config.toml
n_kv_head = 3
tie_embeddings = false
optimizer = "muon_variant"
lr_mult_up = 0.751
lr_head = 0.00708
steps = 12497
MLP neurons of a small language model. Each row is named by its layer, matrix (gate and up: input weights) and neuron, and shows model dimensions 32-95. Each number is 200 + 40 x the weight over its row's rms, rounded and kept within 0 to 999. A neuron's up and down rows have the sign that makes its largest values positive.
After each neuron's rows, "fires after" lists the tokens most often just before its 100 highest values on Wikipedia text that the model never trained on.

L8.gate373,172,259,193,158,195,199,182,170,188,231,218,270,340,221,190,165,187,221,198,233,154,206,211,209,191,161,204,194,157,190,246,210,245,202,253,216,149,141,180,297,158,241,187,195,233,136,184,194,228,244,216,236,241,170,173,168,229,225,223,172,189,175,182,256
L8.up373,194,211,111,227,186,152,196,170,226,284,197,165,187,173,143,191,206,213,177,229,260,190,216,162,223,181,236,169,176,121,229,183,225,197,208,223,133,193,211,211,228,206,245,182,247,173,202,168,173,118,197,231,214,148,202,239,237,162,198,168,204,217,183,215
fires after: " |", " R", "ev", " G"

L6.gate63,203,256,152,197,185,236,279,210,194,258,261,228,197,132,224,218,208,161,197,166,141,248,182,214,160,192,215,269,152,176,168,209,231,264,210,254,287,168,158,220,212,222,134,271,217,146,208,91,162,100,207,248,92,242,209,225,185,241,197,159,211,234,228,187
L6.up63,297,218,215,241,160,141,186,208,114,203,276,176,221,130,282,321,122,176,173,205,194,221,221,172,115,202,295,242,217,220,235,285,189,198,142,202,150,213,133,205,245,146,171,142,232,217,205,197,152,198,165,251,180,209,156,201,188,216,208,210,198,233,181,245
fires after: " P", " s", " p", " w", " e", "s"

L4.gate615,234,174,210,235,264,222,141,196,249,254,249,279,229,114,224,205,235,131,194,199,246,157,217,128,104,125,202,197,261,260,235,160,184,223,144,239,215,244,220,227,180,150,180,167,184,176,127,237,236,222,198,218,225,229,280,148,220,201,217,174,231,144,173,219
L4.up615,218,209,168,208,207,292,127,197,214,156,171,262,210,169,183,162,226,220,160,242,254,244,158,175,219,273,231,295,157,220,261,171,184,173,138,188,230,235,234,202,259,172,109,152,119,217,128,223,127,188,249,233,171,168,216,220,183,188,225,182,212,189,228,230
fires after: "ec", " n", " W", "as", "ublic"

L6.gate67,199,232,219,172,269,268,146,233,138,140,205,196,231,194,260,174,187,208,206,228,214,223,158,183,208,193,231,211,231,194,172,180,252,206,262,265,187,216,236,330,218,170,184,222,192,188,219,134,196,191,254,248,215,267,235,160,265,212,183,121,185,141,268,216
L6.up67,152,281,241,152,229,169,179,244,267,170,226,181,211,200,198,159,260,188,209,200,245,217,210,246,266,226,189,247,128,175,224,120,211,192,166,164,254,193,209,165,214,258,227,295,190,177,263,171,153,172,181,151,248,210,253,155,266,247,126,170,272,181,231,195
fires after: "r", " St", " S", " pr", " ex", "g"

L2.gate618,263,197,195,195,204,102,152,228,199,196,219,177,212,289,188,205,197,150,229,159,153,145,207,252,198,146,190,194,196,197,178,206,178,138,210,179,163,222,155,189,179,207,218,178,235,213,188,197,243,291,273,204,218,160,158,170,285,176,204,177,212,249,242,226
L2.up618,277,189,150,182,222,248,162,180,215,150,124,162,220,142,105,184,206,226,142,221,219,234,176,184,258,181,154,211,220,226,70,222,151,279,245,185,188,217,157,176,193,267,235,236,252,156,240,237,190,176,162,187,208,187,208,167,182,150,165,165,241,176,167,180
fires after: " M", " re", " m", " L"

L2.gate620,188,94,216,288,249,164,194,212,112,184,229,188,247,230,185,222,239,166,277,153,166,188,192,267,206,145,168,238,196,204,271,122,285,211,231,247,188,179,193,159,141,125,224,188,163,249,181,219,117,190,227,186,179,256,199,199,214,183,196,208,145,196,163,208
L2.up620,227,151,226,270,285,224,257,227,154,157,184,197,261,273,163,258,149,210,209,188,210,260,210,192,267,210,174,216,195,221,181,191,227,210,176,194,189,188,277,220,146,154,155,199,151,274,198,208,272,188,235,181,189,259,236,210,173,222,159,214,188,179,187,250
fires after: " J", " bu", " ch", " p", " Ch", "B"

L8.gate31,245,155,193,170,237,202,215,178,127,180,283,286,184,203,185,201,248,210,188,150,203,120,262,220,160,169,253,278,292,214,195,202,248,198,146,189,168,155,235,188,200,124,221,228,238,188,179,178,155,241,176,193,205,177,164,217,209,123,203,230,129,211,248,271
L8.up31,315,124,192,228,240,166,155,182,201,192,281,175,191,259,223,227,166,178,213,184,238,271,176,189,257,182,185,284,182,175,261,203,241,151,201,264,184,229,205,169,276,151,168,199,110,235,195,163,233,187,204,218,246,143,223,177,213,193,207,230,147,165,145,203
fires after: " ch", " p", " Ch", " pl", " cl", " l"

L8.gate120,180,175,190,223,249,284,150,174,201,206,239,147,184,157,165,212,177,211,204,204,182,251,316,137,207,219,225,253,230,165,185,170,175,302,187,222,207,125,194,165,164,211,257,172,198,114,191,201,273,213,198,213,173,186,175,303,214,260,218,209,272,221,268,254
L8.up120,207,205,213,194,168,296,173,224,259,180,179,232,145,170,242,256,165,158,229,217,117,231,80,181,120,131,181,237,213,182,218,157,261,271,246,201,282,225,165,137,244,160,229,200,204,172,169,126,207,190,164,156,204,156,193,181,262,199,262,192,180,189,173,224
fires after: " S", " s", " K", "S"

L8.gate138,151,308,171,219,210,226,196,213,240,240,206,172,180,170,207,147,139,234,191,211,216,265,201,160,219,252,152,181,161,184,128,214,186,210,210,209,204,219,192,234,191,168,253,216,236,181,133,198,254,174,253,191,158,206,216,158,182,124,245,233,198,182,242,134
L8.up138,249,252,226,203,189,171,196,138,226,189,204,249,189,221,146,132,227,214,208,213,224,207,211,201,219,158,156,219,146,111,139,194,220,143,142,241,284,190,246,224,221,180,277,214,228,272,280,178,198,177,266,211,237,237,162,145,162,160,197,150,181,129,283,224
fires after: " T", " t", " S", " St"

L6.gate476,259,192,166,212,257,226,150,229,130,143,270,199,224,150,238,123,210,174,188,129,279,150,327,137,241,214,171,205,241,206,186,222,225,147,236,189,182,243,200,219,196,230,144,175,202,183,198,128,201,155,233,242,170,168,198,214,135,190,142,158,187,223,221,173
L6.up476,164,220,239,192,208,186,169,242,288,279,292,165,266,224,198,253,156,219,226,215,186,228,235,237,153,192,195,210,126,194,162,149,111,183,167,172,177,154,154,260,219,304,223,257,275,179,136,213,173,228,106,252,259,288,204,173,232,207,190,148,172,202,228,236
fires after: "s", " M", " S", "g", "G", "el"

L9.gate310,214,213,247,184,184,155,146,162,196,157,251,139,242,190,130,261,185,196,164,232,197,123,202,172,183,191,175,200,178,205,254,196,229,220,187,164,245,154,134,357,123,204,117,144,192,223,312,210,160,91,190,173,156,204,255,206,207,224,174,107,207,173,172,232
L9.up310,215,201,239,150,185,245,184,212,231,219,192,225,219,204,226,263,214,133,186,193,168,178,212,214,110,202,111,238,170,218,254,163,206,159,162,216,135,240,86,227,139,193,189,152,183,149,139,127,227,163,258,180,198,107,233,220,179,230,230,160,170,191,222,149
fires after: " s", " T", " to", " sy", " G"

L8.gate607,170,239,212,209,202,185,172,171,188,265,262,153,218,184,182,215,297,189,231,157,275,262,211,304,191,192,186,160,137,261,195,249,198,266,240,139,210,189,236,157,160,169,201,158,207,179,149,138,232,192,233,121,188,167,193,266,306,233,191,146,176,166,214,203
L8.up607,202,225,209,172,245,142,207,248,173,218,207,209,201,237,190,256,214,211,208,211,224,153,249,156,258,173,287,167,209,198,192,159,259,213,150,204,143,187,156,138,155,241,161,190,205,216,154,247,239,157,181,239,251,231,240,216,224,221,196,181,181,249,80,186
fires after: " as", " r", "at", " As", " |\n"

L2.gate321,227,240,200,178,181,186,195,193,155,138,263,218,142,273,188,194,172,225,240,178,131,195,182,200,176,216,188,255,199,153,166,174,167,164,129,190,247,274,174,189,222,229,259,186,194,170,248,131,224,271,226,334,251,131,187,243,215,135,246,201,145,186,247,222
L2.up321,156,235,225,192,204,222,215,204,229,186,230,214,197,176,174,160,237,226,169,224,147,265,205,161,200,171,192,155,219,208,206,160,158,254,169,257,210,222,246,164,150,223,241,128,190,124,218,147,241,265,172,217,175,185,279,159,235,188,211,164,217,210,223,217
fires after: " L", " l", " M", " Cl", "L", " s"

L6.gate144,184,161,223,191,166,163,205,188,279,179,213,160,294,156,157,196,143,139,182,173,186,215,236,257,206,194,151,166,235,276,189,189,226,222,190,210,247,163,229,304,178,158,199,192,209,205,169,206,209,152,201,142,147,237,229,176,190,184,294,170,246,132,174,193
L6.up144,210,222,133,113,262,233,182,197,218,126,222,191,128,114,189,107,184,233,196,227,188,250,200,204,187,166,204,169,229,194,242,177,191,192,241,203,251,180,211,145,182,191,206,184,246,205,154,188,172,189,175,203,184,178,178,216,240,258,223,257,219,201,180,170
fires after: " ch", " Ch", " T", " Z", " to", "h"

L2.gate295,174,187,218,182,213,155,172,256,273,150,237,205,169,209,202,184,123,219,203,148,170,203,301,178,171,196,241,169,223,216,199,213,177,145,148,238,220,193,198,190,221,167,186,253,131,192,150,149,119,273,179,194,185,231,205,220,249,308,233,136,194,191,217,160
L2.up295,214,193,178,242,205,194,236,260,123,192,236,208,186,177,181,205,133,227,259,163,139,207,247,171,194,208,210,149,167,223,175,202,185,171,195,240,210,196,249,164,141,132,250,233,232,205,200,154,163,277,240,147,196,218,209,214,221,208,164,149,237,250,183,170
fires after: "-", " \"", " (", "==", "T", " C"

L2.gate46,220,265,128,182,189,201,133,180,144,151,237,172,159,192,218,217,263,138,114,126,179,160,135,207,196,103,90,262,240,179,232,146,199,231,224,222,196,243,216,207,208,169,208,262,197,227,165,136,143,224,196,113,207,123,211,239,159,241,161,179,217,195,228,284
L2.up46,208,257,135,233,240,203,224,214,132,195,158,220,180,163,157,215,248,181,208,71,235,173,217,268,175,202,152,231,286,228,171,218,277,175,232,245,172,225,238,178,190,211,197,194,228,187,167,231,223,137,277,177,167,206,160,250,235,241,198,226,242,248,165,184
fires after: " M", " m", " b", " w", " Z", " P"

L10.gate627,198,223,191,208,201,198,189,209,161,224,231,176,207,233,182,185,186,158,209,229,256,251,168,152,182,174,269,160,187,87,178,263,210,251,270,252,238,197,133,183,145,164,173,215,227,208,170,161,170,162,205,173,218,200,120,220,180,178,213,128,209,178,262,297
L10.up627,156,90,203,164,192,208,167,219,196,93,186,251,233,177,169,128,200,178,202,231,239,121,217,256,208,171,148,253,171,150,208,205,228,250,175,201,198,175,214,140,193,156,233,154,162,120,211,137,155,253,248,133,250,145,233,232,218,189,166,238,211,171,236,239
fires after: " ", ".\n\n", " f", " (", "|"

L4.gate495,203,195,253,216,233,253,119,219,161,236,250,94,155,247,220,220,216,188,189,133,234,194,141,249,139,177,241,208,144,177,204,205,143,246,207,127,314,150,247,258,210,197,193,238,196,281,114,149,217,254,192,165,211,212,167,260,155,239,207,155,120,184,202,254
L4.up495,176,197,224,215,283,208,210,186,217,184,231,176,201,171,173,234,250,116,296,168,191,221,211,223,180,205,223,175,180,184,233,247,194,238,167,223,234,129,182,192,224,259,217,144,69,211,119,208,206,255,182,225,148,244,214,177,215,155,197,268,226,152,199,166
fires after: " w", " P", "qu", "s", " sp", " N"

L10.gate37,254,175,135,185,176,173,182,176,225,230,305,194,256,233,189,176,166,180,165,219,302,208,201,313,188,274,225,265,156,260,202,239,133,200,236,222,195,155,170,190,228,172,90,195,147,181,154,124,129,173,179,187,159,199,179,255,172,202,221,263,292,178,213,227
L10.up37,174,325,162,180,189,205,213,207,201,170,187,276,225,240,183,186,125,179,163,237,216,163,176,207,180,202,176,126,208,261,157,151,222,131,111,204,237,173,214,289,85,143,228,228,203,226,210,201,99,235,169,162,172,180,164,140,189,279,195,196,218,138,227,186
fires after: " g", " c", " G", " b", " ", "b"

L4.gate422,222,217,183,166,153,165,181,238,286,201,150,235,220,178,197,174,157,263,287,205,218,231,183,278,207,256,191,155,185,238,249,191,218,186,160,155,228,185,227,247,121,129,298,240,232,147,201,258,246,135,189,187,244,208,226,154,238,203,166,174,182,127,227,211
L4.up422,218,215,200,169,240,258,187,232,234,205,182,228,269,152,155,196,163,301,208,194,152,183,269,253,239,149,135,160,250,238,180,170,178,163,133,213,219,137,145,169,193,212,269,215,302,184,195,206,171,193,234,135,161,192,174,203,208,182,208,235,139,200,151,170
fires after: " with", " E", "ith", " In", " in", "ro"

L2.gate619,206,255,205,184,211,246,237,203,240,281,216,213,175,258,211,233,218,230,216,195,192,175,210,224,224,224,169,304,130,156,166,208,259,250,171,229,196,256,254,170,237,188,195,189,202,186,114,189,168,146,280,157,274,181,153,271,109,177,166,233,130,242,215,222
L2.up619,242,269,188,230,189,263,155,201,255,173,147,184,196,201,173,138,231,178,282,194,241,203,227,219,138,161,139,255,158,220,210,236,158,189,204,242,201,194,153,183,187,197,194,205,159,161,215,135,232,199,295,175,207,156,186,193,270,157,155,205,161,218,217,161
fires after: " b", " st", " C", " w", " c"

L9.gate514,188,169,221,241,96,205,179,207,218,236,170,158,220,229,191,226,202,169,205,243,195,208,232,243,214,197,108,128,211,267,202,248,200,208,187,216,162,225,204,200,207,160,173,211,251,190,187,107,143,275,158,133,191,147,154,254,192,215,199,167,182,167,172,262
L9.up514,218,217,215,210,258,242,184,187,166,177,186,153,192,247,215,129,197,141,220,174,177,168,213,182,200,165,244,195,164,175,208,236,275,220,212,221,159,203,238,192,224,211,187,184,250,230,234,240,202,170,178,186,157,164,154,257,158,253,193,190,239,215,251,218
fires after: " r", " d", " R", "ail", " comp"

L9.gate227,198,229,215,193,258,187,153,276,184,177,155,213,190,235,169,215,66,222,281,204,214,224,221,205,214,133,237,267,207,189,226,259,161,120,284,177,252,205,148,158,290,232,210,156,164,196,104,202,107,220,182,203,156,197,201,186,168,206,209,150,254,211,287,141
L9.up227,255,210,145,207,274,200,238,235,184,114,180,245,221,204,199,212,273,189,216,157,176,201,183,182,227,172,194,152,229,264,162,143,246,89,192,185,148,244,206,220,255,205,140,155,206,207,112,156,144,195,162,202,170,126,222,176,146,221,117,188,196,176,221,213
fires after: " C", " c", " cl", " ("

L4.gate685,272,166,232,226,140,267,116,215,215,230,244,184,234,215,169,140,259,172,262,181,179,185,220,172,200,221,185,231,217,203,179,203,176,201,186,256,184,122,152,171,234,238,194,172,212,273,178,187,149,155,272,222,157,190,182,196,226,163,220,83,263,179,204,222
L4.up685,120,233,226,258,211,185,192,167,277,198,182,191,211,173,197,282,243,95,145,166,111,169,145,208,173,228,198,248,251,199,278,172,175,193,191,194,140,214,157,242,219,144,230,213,227,238,211,219,238,171,165,202,151,160,160,232,173,206,288,220,211,243,144,193
fires after: " (", " \"", "om", " s", "==", " to"

L2.gate44,247,269,221,202,158,166,139,185,193,242,224,221,215,266,173,185,289,197,206,233,179,239,227,167,210,175,170,229,141,216,183,239,214,207,232,199,185,153,262,205,195,139,236,153,304,277,192,172,157,166,173,238,236,152,116,163,258,204,209,201,184,206,196,175
L2.up44,215,220,221,228,226,196,167,192,188,190,183,298,156,241,146,238,266,227,230,233,206,232,195,154,209,172,132,215,197,231,222,169,217,196,258,173,238,191,235,245,154,156,178,160,211,213,251,199,230,213,217,212,221,193,195,156,154,206,224,167,144,198,175,113
fires after: " ", "ord", "nd", " W"

L4.gate58,224,205,214,184,255,143,170,264,193,209,281,196,152,181,170,208,247,221,198,185,219,146,134,226,201,198,219,234,287,237,204,255,201,312,210,165,240,139,197,282,199,206,194,166,203,246,213,185,210,224,208,112,212,141,190,278,228,180,214,174,294,249,245,188
L4.up58,224,226,133,210,219,208,161,183,223,181,196,270,270,163,221,237,200,264,190,207,282,161,236,214,163,116,173,247,186,227,207,195,163,265,185,169,213,229,230,271,207,163,185,204,253,199,123,248,187,98,192,214,181,175,193,182,189,215,200,238,120,188,225,189
fires after: " b", " w", " e", " B", ",", " p"

L8.gate614,186,207,193,237,194,174,168,176,242,361,194,181,172,264,224,217,178,178,222,248,207,232,203,216,153,207,166,222,156,170,152,258,163,262,218,237,188,184,205,216,238,183,207,120,256,231,179,168,187,238,195,138,154,167,170,179,236,200,204,199,173,198,209,148
L8.up614,161,221,209,146,207,179,191,213,196,138,188,240,188,199,224,146,226,213,204,198,195,262,228,123,174,171,251,274,194,196,235,157,176,171,214,147,250,208,235,221,179,179,201,240,154,238,203,153,141,169,262,103,201,159,212,147,223,231,200,251,266,145,181,201
fires after: " "

L6.gate175,209,176,178,190,173,207,250,156,215,222,194,173,251,183,167,121,175,269,218,198,223,196,185,161,166,221,231,316,249,275,212,237,243,192,223,193,185,234,171,210,232,209,211,191,215,194,110,222,341,267,163,270,221,198,229,117,169,172,194,193,199,227,247,332
L6.up175,189,177,190,297,272,259,181,220,138,281,178,201,154,187,202,111,181,152,252,232,224,164,166,175,151,165,202,190,221,178,172,182,238,241,168,238,194,178,186,169,221,156,176,231,139,172,174,186,241,194,175,253,204,242,225,194,187,175,207,272,233,202,219,246
fires after: "am", "\n", "S", " K", " Q", " g"

L8.gate384,183,194,237,146,249,165,134,223,161,224,239,116,256,116,237,249,232,190,136,185,176,193,188,172,179,222,212,235,198,177,220,212,188,191,266,177,185,236,151,209,220,188,277,152,254,213,205,138,282,181,223,219,111,182,168,189,257,155,254,252,121,213,184,242
L8.up384,211,185,232,164,216,212,251,225,216,255,232,225,163,170,286,142,217,201,197,243,131,176,199,158,158,196,157,168,195,191,212,195,202,194,234,259,267,179,269,174,152,139,260,207,234,320,264,153,193,159,290,199,161,218,194,171,116,193,170,200,289,224,226,189
fires after: " E", " ", " W", " r", " d", " F"

L6.gate421,144,203,217,183,212,169,148,261,206,169,174,178,284,231,232,254,149,202,217,173,187,224,183,257,199,221,177,146,200,181,144,208,268,210,154,147,286,226,218,216,175,179,229,230,293,207,206,196,181,201,192,225,256,193,162,207,161,139,214,187,226,140,109,258
L6.up421,238,220,260,198,127,224,163,247,210,202,196,153,191,239,150,202,207,265,229,168,150,182,278,216,257,182,187,184,219,320,127,181,215,195,137,229,225,150,221,176,222,280,132,178,223,169,257,173,182,203,178,246,189,183,180,198,196,202,238,250,170,284,221,164
fires after: ",", ".", "|---", "|---|---", "|---|---|---|---"

L6.gate387,154,186,231,178,196,215,171,159,221,178,268,212,263,190,241,207,180,209,163,199,178,212,259,169,236,195,220,192,180,184,301,175,165,238,282,267,188,181,182,177,200,136,255,203,232,198,140,102,257,153,275,211,184,212,196,244,186,208,191,194,268,222,130,296
L6.up387,223,184,172,187,171,341,152,174,189,185,228,155,211,218,247,158,193,270,155,196,233,181,205,117,151,185,240,255,226,282,110,203,169,244,148,159,288,214,213,189,167,194,193,116,158,164,141,201,192,179,201,186,250,280,167,133,171,210,214,160,196,170,236,86
fires after: " S", "on", " part", " s", "S"

L2.gate409,202,216,120,170,171,158,236,189,190,189,164,169,262,188,147,198,200,171,226,217,170,218,235,222,150,182,237,190,127,201,132,169,219,193,199,229,179,251,168,211,184,167,243,198,154,229,280,201,107,245,179,180,240,159,292,207,241,203,239,203,231,187,194,187
L2.up409,194,136,118,218,220,115,271,185,153,165,134,235,266,175,162,184,163,164,177,164,140,249,212,154,206,211,183,136,186,210,201,196,239,174,204,245,200,232,158,268,166,184,225,217,215,222,218,122,188,235,213,258,209,138,220,162,173,226,234,198,216,168,232,130
fires after: " un", " \"", "-", " was"

L4.gate287,218,126,181,168,237,178,227,201,219,215,222,187,182,138,211,189,268,178,224,199,206,257,114,187,248,224,189,228,238,168,203,270,188,182,169,153,290,131,254,204,183,203,247,201,165,157,309,199,205,175,197,180,233,262,231,218,158,221,154,160,237,185,199,170
L4.up287,188,184,224,176,222,252,225,212,199,191,273,216,148,187,251,153,211,213,182,233,159,193,251,239,211,258,185,220,219,187,199,211,210,215,173,110,255,169,243,232,234,237,237,204,142,264,160,146,192,176,270,227,197,190,183,242,168,227,154,187,283,160,145,213
fires after: " p", "ro", "es", " At", "ec", " P"

L10.gate369,327,175,215,205,171,230,130,245,276,208,185,258,189,156,163,329,139,252,195,194,264,263,217,196,257,213,198,116,232,145,175,249,178,181,166,168,195,186,189,267,234,134,181,228,152,222,189,143,216,282,203,265,195,191,167,273,158,180,167,223,175,195,235,228
L10.up369,197,155,181,161,145,195,185,181,179,213,191,215,232,208,236,128,255,125,156,158,148,234,159,162,234,216,290,164,170,191,204,235,168,216,154,194,235,155,179,257,217,137,164,190,180,246,201,240,236,162,195,148,140,193,192,163,210,273,271,203,164,345,178,185
fires after: "i", " P", "erson", " p", "op", " pro"

L10.gate282,203,174,198,166,272,124,256,231,154,195,233,147,221,131,217,143,236,263,196,236,279,160,198,191,307,194,270,229,188,222,223,113,180,263,220,174,186,246,156,251,130,233,253,211,210,175,187,163,109,284,282,220,198,237,219,216,220,209,121,138,179,223,142,200
L10.up282,221,241,160,178,164,171,198,222,230,175,193,156,181,120,235,141,197,214,160,199,203,218,207,274,209,237,217,132,152,163,192,220,216,145,286,176,169,239,180,248,254,234,130,172,189,159,192,212,170,189,166,111,203,206,160,188,207,214,150,287,201,165,223,159
fires after: " ex", " Con", "on", "p", " in", "l"

L2.gate297,254,208,189,203,223,174,141,220,173,217,231,144,198,182,133,191,214,182,260,181,152,166,233,243,156,141,298,240,202,188,198,133,152,231,264,125,146,189,225,148,241,235,168,225,216,215,179,221,192,205,143,229,218,211,146,209,267,199,216,188,220,187,236,265
L2.up297,150,185,121,189,191,267,152,133,209,208,187,235,198,220,184,173,215,174,222,228,216,180,116,254,204,218,204,225,140,253,161,205,159,158,157,249,179,195,213,234,212,214,279,151,177,285,160,268,258,164,176,197,165,231,216,218,260,200,192,285,223,183,267,295
fires after: " w", " b", " th", " V", " B"

L9.gate449,180,153,193,208,232,224,180,246,184,199,170,225,187,232,261,193,216,154,206,227,226,205,239,242,159,141,215,222,261,295,220,195,179,243,265,189,191,176,229,163,313,208,214,185,202,186,150,204,165,225,205,246,173,209,138,221,247,214,206,209,207,141,257,228
L9.up449,280,156,190,220,250,219,168,185,159,215,207,257,260,171,228,113,220,208,267,156,225,296,147,251,239,244,198,224,210,256,183,205,226,215,235,278,153,133,184,156,181,152,224,279,158,210,181,111,161,241,275,243,175,245,131,230,209,203,234,178,231,220,249,154
fires after: " s", " p", " l", " c", " sh", " Pl"

L6.gate507,276,171,208,126,233,188,212,219,150,247,146,210,236,221,148,204,208,168,201,213,114,154,183,248,222,146,158,256,224,249,253,202,209,179,130,270,210,221,141,131,209,163,196,240,212,155,274,185,159,235,204,285,203,215,214,189,233,135,194,187,196,193,202,284
L6.up507,211,187,192,150,197,177,192,157,182,128,214,194,214,168,196,202,205,231,177,202,172,274,190,244,181,176,192,217,210,212,208,210,220,209,161,184,240,202,200,245,203,143,182,247,220,252,269,210,221,200,211,211,237,168,257,130,212,196,242,224,179,125,249,200
fires after: " L", " m", " l", " Br", "re", " M"

L11.gate132,174,249,259,238,213,222,132,220,125,210,120,221,250,133,259,161,219,234,236,246,195,227,258,197,168,185,155,219,211,195,270,184,225,117,276,208,190,244,197,141,141,222,284,255,200,244,136,223,163,279,171,198,198,142,180,196,165,203,222,186,235,156,176,302
L11.up132,131,266,159,167,231,188,230,187,141,194,154,182,139,215,153,198,232,223,223,230,242,159,210,264,233,167,230,193,238,261,219,184,223,282,145,233,165,222,240,177,183,220,143,223,255,234,255,224,179,187,146,140,155,167,214,179,207,195,283,213,197,220,164,226
fires after: " d", " r", " an"

L10.gate148,147,155,213,186,227,169,198,226,166,271,185,188,209,172,259,215,169,242,196,181,234,197,134,97,176,177,215,217,182,214,175,184,228,202,183,173,236,243,166,154,108,295,170,224,183,170,144,277,147,176,316,214,176,164,220,193,142,161,168,121,206,200,191,251
L10.up148,126,190,171,227,187,187,170,189,209,247,182,190,165,164,204,218,188,197,226,121,229,195,203,201,143,259,162,187,169,130,271,281,204,223,134,213,203,269,225,231,216,218,194,169,221,176,294,218,192,193,176,116,172,226,124,183,199,186,253,226,192,171,207,189
fires after: " un", " in", " G", " B", " P", "on"

L11.gate651,194,221,253,220,158,202,217,165,213,261,227,89,152,178,165,169,185,133,207,226,222,180,246,206,167,188,176,223,183,235,224,234,205,228,261,238,151,148,242,168,225,209,262,177,121,213,90,197,182,184,183,275,146,182,195,163,122,190,170,193,185,215,191,230
L11.up651,193,225,208,213,237,282,192,284,201,176,176,207,317,197,272,158,243,139,147,147,237,265,177,191,115,177,204,189,287,235,175,235,192,226,191,262,182,226,174,184,213,250,173,152,167,285,235,164,283,155,184,169,259,169,171,151,267,136,247,206,233,209,185,228
fires after: " G", " c", " C", " g", " Q", " St"

L4.gate55,231,84,198,163,165,193,273,236,246,172,213,271,223,156,193,222,196,213,190,211,247,224,169,203,199,165,258,216,197,154,120,242,248,221,231,171,164,247,262,201,196,247,187,181,185,246,237,204,163,284,177,254,201,236,173,235,164,181,155,175,271,241,174,205
L4.up55,239,148,152,158,199,132,255,191,135,222,205,185,228,178,220,196,232,111,233,173,168,165,242,204,207,245,212,194,271,186,184,186,220,210,234,229,194,224,167,182,205,241,159,171,169,209,151,206,242,160,246,175,296,180,220,195,201,247,128,198,162,192,134,239
fires after: " P", " J", "v", "p", " p"

L4.gate252,214,200,251,246,182,164,180,187,205,174,206,238,214,251,196,198,207,245,189,185,216,221,222,171,197,190,199,167,185,229,297,159,240,162,133,162,219,207,206,213,164,154,223,170,257,160,147,187,205,124,240,237,197,176,216,193,185,176,272,161,221,227,160,198
L4.up252,219,170,188,156,288,183,161,199,218,153,218,198,162,117,157,173,159,283,181,147,195,176,180,186,240,104,276,217,99,282,302,210,171,152,223,145,233,181,214,159,250,228,187,183,291,156,207,194,258,204,228,183,189,252,338,246,154,230,216,182,227,201,187,182
fires after: " n", " r", " R", " ch", "en", " T"

L8.gate213,232,226,186,170,250,189,159,193,215,242,203,230,224,225,210,200,239,149,182,197,204,280,260,211,155,86,309,255,235,130,172,198,252,177,189,238,204,212,254,259,199,261,174,213,227,236,226,145,220,195,251,249,199,147,210,184,240,198,154,297,175,190,206,208
L8.up213,294,126,184,194,205,167,161,178,202,178,197,149,219,214,183,227,162,184,104,212,137,128,164,170,187,228,246,199,207,238,268,168,223,206,239,203,262,202,224,197,249,159,186,122,204,188,200,241,128,247,243,257,162,128,193,189,162,158,250,192,185,261,186,234
fires after: " P", " p", " W", "P", "al", "as"

L6.gate282,228,269,147,221,213,158,216,184,169,202,198,196,244,199,201,196,199,211,221,161,201,248,121,229,196,203,291,196,125,184,209,167,169,209,239,171,209,124,148,153,181,149,181,205,196,210,130,283,199,166,145,243,205,219,104,253,229,204,198,248,251,173,193,236
L6.up282,155,181,205,219,178,181,179,181,192,165,179,202,194,222,122,197,223,251,141,173,232,186,134,166,234,171,213,223,248,212,207,208,189,198,235,172,285,183,202,163,234,288,125,210,211,211,168,246,211,221,230,130,226,249,189,209,214,140,235,193,178,245,197,234
fires after: " B", "b", " K", " b", " with", " be"